Weights of a small GPT-style language model, trained from scratch on English Wikipedia: a variant of Muon for these matrices, 601M tokens.
MLP neurons of a small language model. Each row is named by its layer, matrix (down: output weights) and neuron, and shows model dimensions 112-303. Each number is 128 + 24 x the weight over its row's rms, rounded and kept within 0 to 255. Numbers have three digits each.
After each neuron's rows, "fires before" lists the tokens most often just after its 100 highest values on Wikipedia text that the model never trained on.

L2.down232:140122118113114134111130096111126110107140170178118081128143141161160170105144082092164125082118098142101153134101108121117102132095130168098087109100133109105122130148153175130145123111138097135153139114124113128140144105102153120123081126147099147122123121092088146141116118163126121088123129101089085147134092143119076140165162087135080116146089166175140134163176142097124116146091130149102182156135099127100125136086153136155141136119154115140145123129090131131095154114127090134157129156141163140143115113119105117108069087120096144066096115113122157122097145143147147103
fires before: "way", "oup", "us", "ro", "um", "and"

L2.down669:147117104161104141112103117058167143127155136127117129158144140130139152121178099085139145136128148155142121122101142156154129119155176131135163111154127114117124115116126144106174152101123116134120121130151102109125100134092151098154134136108140105159171121126122126093096161137134145148121124152087118091138093135102132134085120073115099126173139158141135130163199124137113159131100158119155095134156101099106169132122187140104148136096080134106142185104109108084114113116058125152144067113154132134140127132089153131119088096116138131128091132089126135117123118084157154096
fires before: "ore", "lect", "le", "lege", "on", "ham"

L10.down1532:128112147137121156092119137137117124141123114134111136080109130163126123139107153147122128150104126104157126125174126118135128143152117163127140153109140167155137124156131175175136057094127182162140103162160131126124118143167161114131148141109118159152127132163141128139081114132161113130114113140115148104141129080114088092144109138160139134110162118147110128136143139108090134121113107080104153122142116184135162133117105171088168143130155133100096143154181141110097138130140142104079123123133124092117155122178141132086124143153162127142083120113139146147151100137149127087
fires before: " ", " the", "st"

L7.down1258:119119112129085105114162133121182075166134143131124117085179104116111122102137104042152097140091101105165144111162143123150115126126110119171152110107138145123128192126188107123145104123142139137145101085098149072134164095142141100135129128120115194124146154123150146145111153110136142156130116147157115078105146129186130168129112128124097113115115143151160127110163149111085139133114111119120144113123138147137162152080172158118119150126188152153131115134137115137163136154092126156125108130144109111146125104106137089121096122142126137113118101116146085133152097134133172136
fires before: " the", " his", " its", " ", " pop"

L2.down340:162151160125083096140125100149137150103125111143118116113065135142092174077129107160106124127096130115149145107147128145113163141111183170098112127121088147169095104078125106094153159123128138117146128149097162137109132106122087121111102116114143110123159131127124150118138139105126172137117150159106114170069154112121097133131144137185085156092140148114176134156090146120111090124121142107082071165085118128106173142085094134109154109149106138130093151124111126149166129094115108132127124086116093106113142140127192112133175150131092103136128120133161102175176126127088160119
fires before: "ition", "ed", "u", "ing", "ict"

L10.down1519:170177071111118075128096107154141116130113113155089146155121137117138179124154141127103121119157106158129133165120151117128107135067166151140157105148187093164112101143126116139124109158152089130102123079149108098154163124108131137086127083110149094157120125118128173140120122103127144145130137081183138152096155133088129128167115141127111168106097125103150137109123113134127130138126145131162127105094123096143096107116127110153147131139154122124128111149107112130114151153113143123132160165126121097161134131123135161097095134102120154102144124078138111134134098119083141081
fires before: " of", "os", "ost"

L10.down799:110122136097142137169105113111130123098147110149115110070106098188075141133125097104085134170115123155139107126170132112125120103135132168131124133126116070127120154135142158132115138081103109128109099121153110125135135136133148130145153150101086148116146159087154096164132153086114121112099120096139100116148135167135139062166124095132113131169127138135103150133124139151130127124129174093135165144102122111123134103127114156128125114128165120133099120144132138120145139113101145083152106121118155138103110132152108125151137153101135148131134126098106112096106130128112154120
fires before: "ed", "ilt", "ing", "es", "u", "y"

L6.down685:090152150183069143122131109099129117135102109122139121127160113130130164125133112113101145101094154163147097152179120103124138150149119113093131146078105122128140184139146136088120121154183143164074103142175160129138145122102154101157112161098161124116177144101143104179129098119112119155114124116155136118167159142123060147141122129125102115121155133136133137131140135099156125139108098108110098140165104123105107150130141160146133106080144121144108112170122086122122126080147097099144110147148136122115124137108102130107132127138116147167111088140104134148075134123143135135
fires before: " |", "\n", "a", "com", " ("

L7.down1417:134152139131142120118166131153153134145106109085114107138092176130120128140164125147144120128118156112133112118114181143142181151107170157116135140102161116149153084160143161168131120128125156118152163124151103122094154150075117154112135135148127106166148149148116173109148143118179108143108110104137144142146079139134107158139107114089101137130147118162124124120138109120100194164138124061111131124145109146146125145126097117123100095130124131113126115132103153145140153107141131158145159138122099120162137153062128149154094111113131099124115124148132106175135109135137176153
fires before: "2", "1", "orn", "ian"

L7.down108:127138101143126147133116103155120109118105119134135150219080129124143147120131113115141089104133157112103123119168133124131138131116136122122105129110140111126128106058160141158141151131130155129108192143153151142128130117127121074144120116127139077120124150097117102163117099134122107126145103105121147115116139117076100119130098149119155134153142111134146125143102116098140076137131146113124084115153123102137138151092112095137102112092100097109086141183137165107110103135105092116142129124133126128132156114143157119200146116131145098113131111125121136123155142150124147137
fires before: "-", "ial", "\n", "er", "ies", "ing"

L2.down1071:158117144135115128113147100061170165147125109104098118127121158130123137091111114160146129158164172124116115136139130147121140144118173121118143102094104102102176116159112118081168104122168113123111109129149096137140155164134153141088130078095163167143178145179087134139103124123189108159133162132094117124134153122087126130132108136107126093160093130103138165194140171116145084134159120084147128093120114082189163149093106133192120141134140155122123085129152125097090159142110118112140132144113135139153132121119122127149116135130129153116149160085141125117108137172147122157
fires before: "form", "i", "for", "\n", "p", "ular"

L7.down1202:142091154129126095090123111099107189111134122117124144112132138169137093089106134148126131119192139097159156155128138133104124142133140135145120148098119134178159137099110098105201136119108148143123121123121110179104148131125098120153113146144115111115136139075157116165119134125100141163092147067137115148101135127175094169162133180139130147146128124162116122137152150137137148117168179157112113138165151105141146141110131126117132135160133131126155141142113137130134099130113133123129145150143119144119165100086085102131122133131109122109131153128152106137134140141068153114
fires before: " |", " (", "\n"

L6.down885:082098072116079129132125098112128123086103186129126140138120152106149161102096151127155098079120167165153166161095125165146162114127157093124139130103140133087165098139088136143150123116164142156129147137142050092147171128102158123141169123119147128109090121126110145072127157162126081126131115138111097182128111150060111082098153120101114135136122130134124158124137119181127148126158136121134089140139117129141118163192100147128113129124135110164109112168151112138119163097119098071134115140106097139175110081151125133143154138116146122115122136170146134092153153150130147128
fires before: "le", "al", "ack", "ase", "est", "ed"

L6.down1060:109138120119092086118123176122098130174135130112122117165087101125145140114152101132135158121136168110170153112136100120096112124158156137108104133115115136111114169105124203164091113161119119166113109116137105116106147171090177155141153118156146094118136110163102112149133126111087144181111115184131150130130122129117132147135101159122095129155175176164143147121144155114153116096140126132123095138128147136146080125125084175151089114067100102136136136127137124094179101107150121139149138148138139148109088121116102151160132137137149154157148128112127121125159173110131093134
fires before: "\n", " \"", " (", " –", " John", " Pro"

L10.down10:158147171099154100117144116141133075142121123115109117169141124120175146134142119142077141133161127088157152119135133104108146135105125149145093129157118133157149107144083147152146133180142118147098150120137130142148130129131157096143148125180111191150101116155157112155132157122153133145097127125148178130135126177106142156077100106141141143107162148136098121143152152126115163110129112106134101126106133162144138162094112100137155116145141156130136116121156101140167115139135082065164144109151142121089139170146074152145124112169149096183171090120099112126100135077160137152
fires before: " |", "age"

L7.down1429:132108088149150107075109134131092108101131087139120127136132133146135136101114093130132117152082086119107155159135160122092228169097113164124128122096108123110097118170155163121083095095101160073179133190145134129145089159155116127102075107158129126115119126151158107097096117087094160108105130097078120116095110123135101127147114132139148141139141136095139155124146156117131118130142147138140126084155125126165174137133104110122094153144108125151107146115172072115100168139132134144082125127122115132131099112144131116128177162108148133166143091158161103144120128092119114142
fires before: " |", "9", ":", "–", ");", "."

L2.down18:119116144133135214137103094126154162094128106102115106176117135110098111149142119116093091130114100079139134119122102103107130133152086132132144148156094152129150144153140167119130145123113132160131165121066120124132100125123128081153087120124104126155133094068116149107161138115083132109125179141133150157158150144104136121103094109085095162156154126132129115135119106142143149183154145110140130216128133164143123117128128120098152126094180112115114144158131179122129111109153115114151138148115145107126128097111157129155123178147143142115124104080093118152164124130136095143
fires before: "ed", "or", "er", "ary", "ing", "ors"

L10.down923:159138127128174119116128090149114135126116091108133104130105145148123123168169127123124152150118161098175137146187135109112127114111146095124190134158121104130084173139132122139125105149115090096128111146124130098079128131115156135191127110141154115110087148169114129165168136088096096131116136105160107097118130136199120129149130097120147098108122189109177184090159146142091129114136112107138148113165118086125135082109104098118139144128133144136185098116104140140118138161162107129131137125099092106136132160150118121178109147138140149106142128139165128146153110126128138130
fires before: "s", "t", ":", "ed", "onom"

L7.down998:129099155170114097160127098149171119133118098097083115116077106155126167113135129134098115104147115137152152125125121080117140121130094099134147176140081119104169170091170123144129149184128109157118112105089145136107117106141101119089121121137104060121136148091148149066162170140126147133151131125124146111163141150126154141148094124135122166153135131184112115110105104124143110110157119139126096117135144169120119103135146168130135162147161107101136106127071112117126151096097099160121124098105160148143137146138122154139103120139113173106100074121112147146133158141133140124
fires before: "es", "er", "ement", "ing", "ise", "y"

L6.down1302:123107173203186111082136143083147141089087149081140150132091107158160083115134133076121127131136097124097134118109060093116161138140175102136144133164134155156117082132131094085133119109111131159156139144176151132109155101130126146128140150090131145165147107137134140157119127127126143135138143126145127088163057124136134173122122104098113156141126137162141165136167182138097147127152083151155132135147160118149176151138095127124130141139124121127148104109160143126151112139082146132195140130167124136185149097101171126153115124097154089144097141084092112132120109147110150106
fires before: " ", "lege", "lect", "om"

L7.down800:087116143137096125108104158109130134151110133078163126071157116159151109109133145144158082090119137121112125106107151109143172154114138125112166105134101135162117153132119122134148140128164090141118149147131081157089150121176122142148132160080153152122118111118157078142106110171198143141111125158108130120106106124143168155122156135129139130148108130161105122098110150142125148138153157118107125138155134138104142170095128165091118071139138167120104114135131141147139149107138118155149120119118139138069141075121132154121095115161140125119125145075145084092129122074117161165
fires before: " |", " (", " in", " is", " for"

L10.down1145:102110099153149105123135161154114136114144097166104149142080128123119096149141127152128124131146074114123094140090140152078109126086063127135139134145142172167120088140139128126074109068146112129134114151096154150163144114118126132159137121100067117129122113163090147121069115179148126109152151140096145113152158134128142108114131129131113128089139116162136087144106165103118195118118150118112182130113115128103163136173140106158085176136150132161103130102145112124118135106159132103142117142139143169100106159110126088134119073143115161134153145118092130153123093128167129141
fires before: " ", "0", " .", "1", "2", "es"

L2.down303:128123130130119112126158136118069163098132124161115145132110120147133141160124099145118093112090128093111123122145119118184143120147171139143146113059146138123112117109112141141135146112125154128124163151129128127157147167125114080135124139156143159122147165135080168121103151144150128178159160096120101186149118099151154100135148082154158082126153159177143129109083158097152107122129115066149134148161101109138164153132107094081104069130163132128159117165131152152106082108136128121103104125099111131144129142119164141103114129139142161114147124153118148136117130101138119108
fires before: "it", "id", "er", "est", "ard"

L7.down783:125139122137142136101163134127120156100135124130149149149107117125109148185136146132110111092127153144112121147111112058135125122136117127169107101122131072090128108100157086120143150153163170115101122135106086198120113117085132128100153162100120119172112140139163126143084134165105118118114135128096141152135106115140169142087178153131181102128108094118098090177155106146115089108087144155142124118152117147132139150135138137097167104124146095106108132153130087094134117111186090102166157076111135118174126115160124131112173144118155112183125109131083102119108100104130150089
fires before: "ed", "ent", " the", "ied", "y", "ents"

L2.down1401:108113145142130127114175164088128157121129105114153153160113180183094151102121079122153190150112151180154138111161129133121114160095138129113091102159147116138104095129101132140159116170143128129107166150121137101125115155135112124153148143173131152180150129114124160128132151140123131110173161131185110122130109123163128133109162156126105107137137137185117161146104130100142095149159170081109142107125144129102116111096166147130154170124151152126117162152132116093165134144139116147091118175092134122126162078119120074139128116144113137121157121091129106149168141140134191147
fires before: "ial", "ab", "als", "age", "ain"

L2.down484:115179181133113130115071139112079146165156164112148154161134136096139152106144142148166155131107120135090121147143111157132139158144096128159096126118166150154140143118165097106136167135112127134126138120160132127096080096134092084142139157117168136099152109137129120175130135103099112143117144142116102126141125088137128131152121095136112123150116134144172165129117139158109108121158115128137130156197183109107150130184117155135093130129098149117134110136081131119131080148124109134131089149086150104130140120106133160114152118153104114121133117095115143117115101154154177149
fires before: "er", "ed", "al", "ment", "ig", "ing"

L7.down555:116144126161122150170138099143114099174156153150150102144066134111098132102132119144119109105130143154121123136114106099118126125089138145173116139108145111144122094149133136091093168138102109136126078115097132125072102110094136108135150177130178121130186106100186165146086130141119096130119160132110159148120129117106118079127126129148153113114131117178163127155149154106117111130137070105114114106133148149154122116127091199162145084121110136104142133158138128121155148146153110128117132105158109133097120148169100127089106148158095151120114102124112096165177098128168171111
fires before: "ed", "es", "ing", "al", "e", "ab"

L2.down321:083129108104118117115112098140123163124164083106115166094099126143166084136159134147115116122091142121125082158158134127143139112120125177103139105153098142100143174163127110132151141161144132122116109123131096119114127088151115124140130077158110122133127160112143154130154174162147109157110157092130076122113140143137142109115111096130159160193137155177129106156135124123122165149130140179125141141153105121147128114135138129109159069113144097085066162135142145131095148157141109117124132116122148115146110130177110108168154125112137142107145193061125085103119114132121119085
fires before: "ure", "man", "ing", "h", "et", "ed"

L7.down27:089128105135095125179154156114077176115117129141120130088109130144121151159126114083134149138106131125146196116119130154121127189132128091137151130138133134079131144143099121084095126175130145090135166141135187155139153140140146070133133123118161166147153126113168108152129117124110154142096150125147088128118157096154125144163150088163116120159121139114117145132110094159113111171098137142113143152139154155153118158148109148141092155139105130157143111093120114086135127137124080166124130134154145160173184082134101133135136130125139135103123107121111122086130148157106140101
fires before: "ing", "ment", "ed", "ard", "ition"

L2.down613:153145113139149152152096112123134108125129122136142153123079106160133101087113108186136102111099103135110127141159149114153130120087129127106117145151116066167120089148159143145065124131136120116144132152078135117091113127052109118125087151144151078161154141137129129120122093143096140091100137118141108146138095144098119119158098133124141134107140123166125191106128140119065146097131135089125118127175127138112098141137094130154107093105134149115163141076124129128148159115131152121107101151163123114111094172100110107135129113160110124080110157124151115174123144137104130147
fires before: ":", " |", " by", "ed", "ation", "ch"

L2.down1065:152123103114111136125138147096175155108131184095074136141121135163110147117137109176178132106124124112128147137137112096112104137139128125145127124170108132138122145136143122127188137126123093124120147128126129127111115125125159129091088114123110176143157136175135114139121105124162137137138132133106149181119177115088069086156055115148129137160101143139141138135232132140146101165146139111099109099103124122126140179158138123100132123143129142145122117134103122148115071148150149138168112145099164121128109084088164119149135144141151132121136160079086097136084120156113171151
fires before: "i", "form", "for", "ience", "at", "p"

L6.down435:147144075144120133098164139103178104116083128133094092119137152141126146061141073140137109128134123131160114172158121140103105143090149105144145132137115169117101117148128061080121143119168111144142106140145103121119128110148114158106174131105113169137123129152148109118130143115100088119121136130117153137129143133092099145107158139148107133129149144135110115168151158178141180058082153136134139132138103177124137144169109138145096131152136167129150082123104169129116118097169098141110133154146130160099103110091153159138102157146125154106149132140149127144142116124103158157
fires before: "1", "2", "p", "8", ","

L10.down1455:111133145107129142131128135114135129138126125115110175096127099136119135118192132108147107114127118115167127130128146098117121137125110113172056108124125141109116100119144085115093164150135163106102126161114123136077123130144100133155144155114136122084163151152146127159151132128132149106071161125142128118085128133088078140134154110088129121122099154124110132143129066102148119137115143077109145145142118117085104156101136070121099063120128139147141131105142166103159120110092128120129146139127097087125121092113127123161121174131127140108095113119133063077147167112106165073
fires before: "0", "1", "2", "5", "3", "4"

L10.down772:111100112078127084113169105109148093154123149120107139139126124151147141135119107175120100160153138096084121108109123162133160165114072084107152146080100127148095114106146124109155148125058124120152109140142146165130142122127100093147107141164151106109134106116126078099109122125139159112111133123179088101130169118166132100112162166162124074126115152125150106123104127146110127139133125142139151157106104142143134150134135151119141114164152111097110144092123105120134111097167148137111128138082112132144153110132125104100124130107172089146118121184127183116150127133095125083
fires before: "-", "\n", " "

L7.down113:135145134121134155131119170106117098137100121120172104079136134159138139144131130118106147131091115138129135137147129147127107138116140133139110117123156131158160185109136121138163103142101145113133089132147182090097156113093153126143121169135130147139118104110148148167144091114159125151105139116128140124143157179111115120153071163136137146138127141098125128137114165109101140151107130153166166091192124104134150123129121148135145112130130111068110136116118095117069137131139108134114129145118089117175171104132177141154049149151117122137112085145082124142099117136139093140
fires before: " ", "\n", " the", " A"

L2.down181:143126134170130149143100100114139148101163134107070120143121087159142138142135118118119126128116117173101119128135117120117112161156179152129136080125148152146161158148079157115177100077112139151141079132091124083151142150140136068092130109161087120157181138120128130152101142120127133135118145127100131089133148107120129109083120158164119127146113168152122086099118098146154104149108141140147118147151121122125169138105158162140140103122090111129122133144119102102114135124181156159121093076155119107109158181165142142145127156109151114144090102129073155131120147104147125111
fires before: " to", " ", ",", " as", "ion", "\n"

L6.down791:125126112135106059098129157085136103162148096126121102157104164130155132129138083122129102159153117125121139086139097096098122127087141140158147121124093133128094105126092118102113148088145078128107131150132092104104108130118132147089141124131125120121164178140143075116146085151120145130160125125161118161116184136109141092114101070127159100103116154095133142122159151084122093147099137085118112153102151136105133132169135113129131107120175142141080133123141125125130109146080081118155144137108112092127119060145133131130103112122168144135147149122110125116165162151126110126
fires before: "p", "er", "form", "i", "for"

L6.down715:153168116149147164118151165127154188129117123091151129135117105157088128083126116157147146150094179190144165145142096160107139156136154118151133150105106131111090135100122139120127163142162114139123127152171128149096186112136120102195134141111160175148142125093066119104154147107137163085136143130105113098133098126178129140133080136153152122154121132116119112121140114145151179137139091115136095105131104118137153142119099152099132108104110106096096146096126106115121141129109126133112119088166094135129134092130088149160097112129176130091085100135119118144151162143115131153
fires before: " ", " |", " —", " L", " E"

L6.down911:161132104162142147146074114110098131080146119110089132097071133149111088133106094124135125119181132109118169116148114123113149162113048120120127112150114134111124126144135141114128121121147144123098130136102129135123104124152102101158126151144150146126112130135128115088155178148118113100116121105129130142143100140078133112120116139069147117158119109114127137138176158119095131181133145114149085165127111141081142103110117148128051084130154074143160158135152092083138153135085113133135098155125174133150087133111127118112104164102144150123110133124121106099132148129112107113
fires before: "er", "ished", "ed", "ation", "ence", "ing"

L10.down811:114146110078129158127118153115080106145123124164144166119099168122180141101107154124127181094150092084137140115106126134100116146155113155147111168123139105067114153123129129116116121118115134124130132098110145165109131155087136131133179112140176143161117172143126132162066135134141131097104112117144094151099128150093120106171113136153141144096128142159119193125112092088080133137127143101107120144133111103156127113146139146071144093152181110115087108134121109159123094156136134156090113111130103115110131103109126113157132146076139131120127106107123083178122124136155085123
fires before: ".", "%", "1", "aster"

L2.down200:134164127130132092127114091137113093110126105063082112156123143140093138130135132126106148130103124144128114110134123102136120141133140105156099130144081158137155148149140132113174127138120169164112155090170115130157140110141108125158115086127116125116117118100137152159100125055086161135115089121125130114164129122120122125141153161074094165126103157149075125123196063128139110127139133099139137142132122144192176131135123106073129104123153145143158111179122132143101115092105151116175124090152117175120136095106102064118143143132136136140125152130087129111126138158138121152
fires before: "ore", "i", "ing", "er", "ess", "ham"

L7.down1092:170122143132131116100140154134107118096139096140134166155121167129151128101151125107110135144105138077105155123120096100138137162111160138088153079155127164113057147110143173114086125082115147146147110095096117142119082123144151100111159103104099177125143127116068094127164094132118126111127096152136151102124116113072138125133088100139144155113167133106131116119102085136114064133154138114136131140177147129125119126115140114121088104194153169086107121108130121102136132106135181114138118149101083123154152141134122124136090128119131177116111136160104063141147137159127145173
fires before: ":", "um", "ic", "ical", "–"

L7.down1319:090140099138115110151141136125176112095111122132120152127123080139102125142110123175124079135148162079130132098165128118123113173176123124122145110160094139112153116137139143090138170171116101138192097132139146141171151090159101162109122110154099125163126167155133148107110129144113108129120108096082080110139121157138154131196116114150122154111127137119136133095098087138108122158158112148065117138096148159121117110175126145148085129112149129161139093141124140150104121167131098134124136163083139161140160122139115136094160122091155106078118076097141142156109130141174149104
fires before: "ing", "p", "i", "le", "en", "y"

L2.down1418:115124097174139107089142104125106148127113134112129114159094118133126149143110138138102137152098180142125147121143164178129140133134150124170155136114122146135144144110129129146134109125131108108124114129108107171150180110112134182132135108121110101165124111125127170080097140136118127134101119127118125164151133134140141115109159085113148110121110104090102135133121128132114131098095154123182162098130142156138148169129122110109123102168110109092127115109114109163182120138144151132142123121137136104119142104132169128130143128111120115110096105119128079103087123181149126105
fires before: "n", "t", "mer", "an", "e", "es"

L10.down619:153146140168155076132140154139145126165106100132149136137180137146139154072162134114143099126127095150154141142129148119148167107098138117133099119081169158146099113119125176104128151138170147119086130100135121111115091100142162110157094090113094122150154144120142107129122119167135140114160157131157139118161058125116101125085111161132138153096150098179129110126088111163139160167130138101121121101097181107107105139154118150070157126147142115119110141101133094129129146141119140135136112116112101111105152090131088146138125147117167145156112099077159111131133144106089129137
fires before: ".", ",", "s", " of", " in", ")"

L7.down768:145158133139164153107138143141152140136122157147173127128155131163117157093124126114142092128118134143148175108131131132133145098132099128137099103116116154132137139089156120108089107128120111113099156146132136187118173118098132101151112091098102164131115115164135152109151118111147089109125103131145157119118130129128137110145097108148124127098109122099116136156119153092148172101129133069090145147165115179138136156132120115127146089154138153081113119113130081127124107130121118152139109134121152128109116124149150123105124154082164136110134137124140138138127098135093125130
fires before: " ", "\n", "n"

L10.down1394:132141067101147125109101167082149167157146136142141129121122140117139123143155125130141101138085164130100117098096150095122133142145145176135091139100133108064141129110141139124148137127184102107087128114135156171145134133178105129111125144177177114178123125113147116141119130132149138157140128128136185143116112100097097136130169179150158151104121113106115144135145134143151149121107161114119164107145105137116139136125165135110139163089107142118120086104131131101145173141096112141140113098123148131142115105113121155134151118121123115126108177143101150090103098118121133141
fires before: ".", " |", "ree", "1", "–"

L10.down901:142123136080108126136114139139141093169111106080115149118139109116086112115127113172131140141097091110161177092130145100117096123125192135127106126087124129087157129102109135114111124131140133124113148137133140146135136156098128105113123155100158112154129119144100078128156170148158109186139131136153144158074081136111135114132140136070102151100078116142145133116151103153134152091097133102116128121169129117127130148093141125122132073109148137132136105110138112150136122106117136086160134111134134136097135133124090172093101133149144106145151144126097133163101100148078124139
fires before: " |", ";", ".", "°", ")", " ("

L6.down1213:074111102155133110105131128089136132175129162124123169095180121141153075100117110156107105114121164102128121159149153114073123148111141111138128144127127096136131151164141138127136144132130146091116117203129130109144177127124099116131146155103153115132159122159174113101102116093145138183145115152085130113134114097142113122125118174128105134150140161175115134146148147127145135108131129089108132116052122130128129100157108135116113115127158142116140090194091108144157135117115106143123124098149143140135098115135106121143122166112144134119074125103162141111152122136097133105
fires before: ",", " |", ".", "an", " "

L10.down180:137119161127133157154165148169136101126138134125094163142111107148113115185111166132110158080164147112091123144145098170111177118106131142119110123111129103156156066138100115087099121107133135152130134101113127116105088129144107136094097123109191106121131112099162123153127142100112122149150056150124168116073145120118145125107108159125193168143121113160121134131143071148122107140146176123132129092160148141127068135097133141103098109127118131154111131099172141141084111120134125100108120099170118128125165104132129114168155107134128144106144123110110122132127152118132180145
fires before: "ial", "ies", "ia", "ific"

L2.down1356:132150135098110140130090128141142103144145162110097117122175128142145092090090081114170129096130112140124135137163142138128155115149130099176157137099138112085163124119123158099163118109092114125142148150155119101116170115139067148102143119117118148104132139183148109128132147144134144138129135138094155153141145119104111133088100125117133137144125138155083115146139110116097111169131140121179148123132100145133137166116111164166155111107135155130184149120102115136114128152094108084156146101167076136143115093143117158161128154117110120130109120153144141139124125143101145118
fires before: "s", "le", ":", "al", ";"

L10.down1415:091117092140121136123129150070113093143137178139156117127169111133139146107117142118116087136119145131115121137151107135094174116177145106146119128145137161123113132163162103092124151129109110108096149160160109133102155134151108040133169138088114108139134131158137142174126122147179131143110117107168112152139139058138127103151099120133082120091104148115125112192131142103135131181156086122159126156101120114135106144164156108130123137143138157099159137127127152141133102147196144122156152143082107138144132137175125135088127098073092147151135123142126120092164133124161119099
fires before: "\n"

L10.down42:158110158131142157160124124121141116105160125133126164091124133099095105129125134092160088110130148139130123155157112095115138149108151166135098109127152143150133178137144139114132103203109149169095108150123079122134124140126133127121134170110188134118144110081107099146122171162098144124129114130132159125147112147070143128138098140110115162121142152123096136140121106113148077128114131143109133125155131124152131098144128114145137119129163123118089114135149107175098068133154081124102138133118150167125140142153144136125145121102141171129123114128150103142131103032136106094
fires before: "y", "ed", "ation"

L7.down1271:130145109124160110141123154150092127168131124103090100113138149150128153150110110135147134153108115174119138134142110136141138111157194105121094107163090150102146176135076126147105101091101099141127097131155134157084091123131160122141129095081094137108101103165155105151157164143173189140122107147165128148099143158142113097145126156161107123123129130111132108161122141167114150179143133096147130154097151129134117136141116122116164128129130103090078145122097072132142161131119161146083086130138115109116134172097148112134109116135152169072134138127135139105137141115114125142
fires before: " ", "\n", "g"

L2.down0:081115149123103127154075081110134084142186126113112130144138152157100147127142106122185134102166104084128160127148143153154140111109100145154112117161159110087143146148139101117130119124124153144107146127117124123146137122155100068177114133136169138107134137132170105150092126122086075174089093154079149137147097200139117144136126140126153145164128128095159118092093133136113099143132132104117109118130160146080114142104097123110137076119116153111151111113143056122125138104094113151170151157105113115137159137117151118132115157135148162125137153149121144124151099169133158127
fires before: "ed", "ment", "ished", "ing", "ation", "ats"

L2.down416:133166130115112162094106125115141125111160120117091149143138142131112138102106103133142144094164162140144127141172135130175134092099184086144119127122125111114158153138116134134145185109134142159175122144120084149150168118113133134136115151167166140125126152141150149113114129087158104167122136106104126156166135142153112126102123067124115174121150148123129116125146107124175133170167110132169071115135107136124145154173140146160127093131111129112115159175123095102120106102136142135133126183090142129157130156098134151142127144140122112126134132131174140134093116132116162127
fires before: "est", "ol", "ack", "r", "end"

L7.down1510:147125137124170101109143101132107102157121150140148133171132086137126146155151111133135066134100186166127147093139143142153143102102113129151158086110155146160122130051103125128138086125144139087144137118128117131168082112153139140151112129126119098113121112147114122085191105121161129117148115111116170118127125141148126150146137128121152151105124166118121140143108137095105156141128142128137140096137110110084090139116122107126107110161147145122133125093130105128094114161114135139102148134111113119116139154152178148146121144105109143099115085108159127193096058166098162091
fires before: "==", " and", "===", " ==", ":", "\n"

L7.down1064:148123137131090126152117123157124136136141083191104140165140158106116130154128127141087118143132104089127125147118129135150137141084115134130149112123113158106145075120108142137119084140131098175121099096131204161179101154160099147136093148125151130111114090077162117178126146105097120131139144167107144149070168123133152114123164130103118154136132133131141115083127096124114103146114136141108114130133121119156114135119115137147107140191114140124086179123149123119144127149158143105117156140111147118146134125106082116138085166124109132089119136136136126108147134135125152110
fires before: ":", "s", "–", "ed"

L10.down293:122119092087148165137103132123135106151164129134138110105087129112099144150131144146100126129150091122179117125120129107112110123103099130120126066125147166138183136149124131156105132156138104122073117111094162103127109117134074115144116084118118112123159132161142107109115155156147162095124087148151131146107149107147119139142149131106109126145164069131135096130147094114107138173146141145129124141132165139129094112113091134094127122099125106148135143149105144170155143164107103146118169137095093092133138148122124144141132114134119146121102111141120113127100153151139203149
fires before: "0", "1", "4"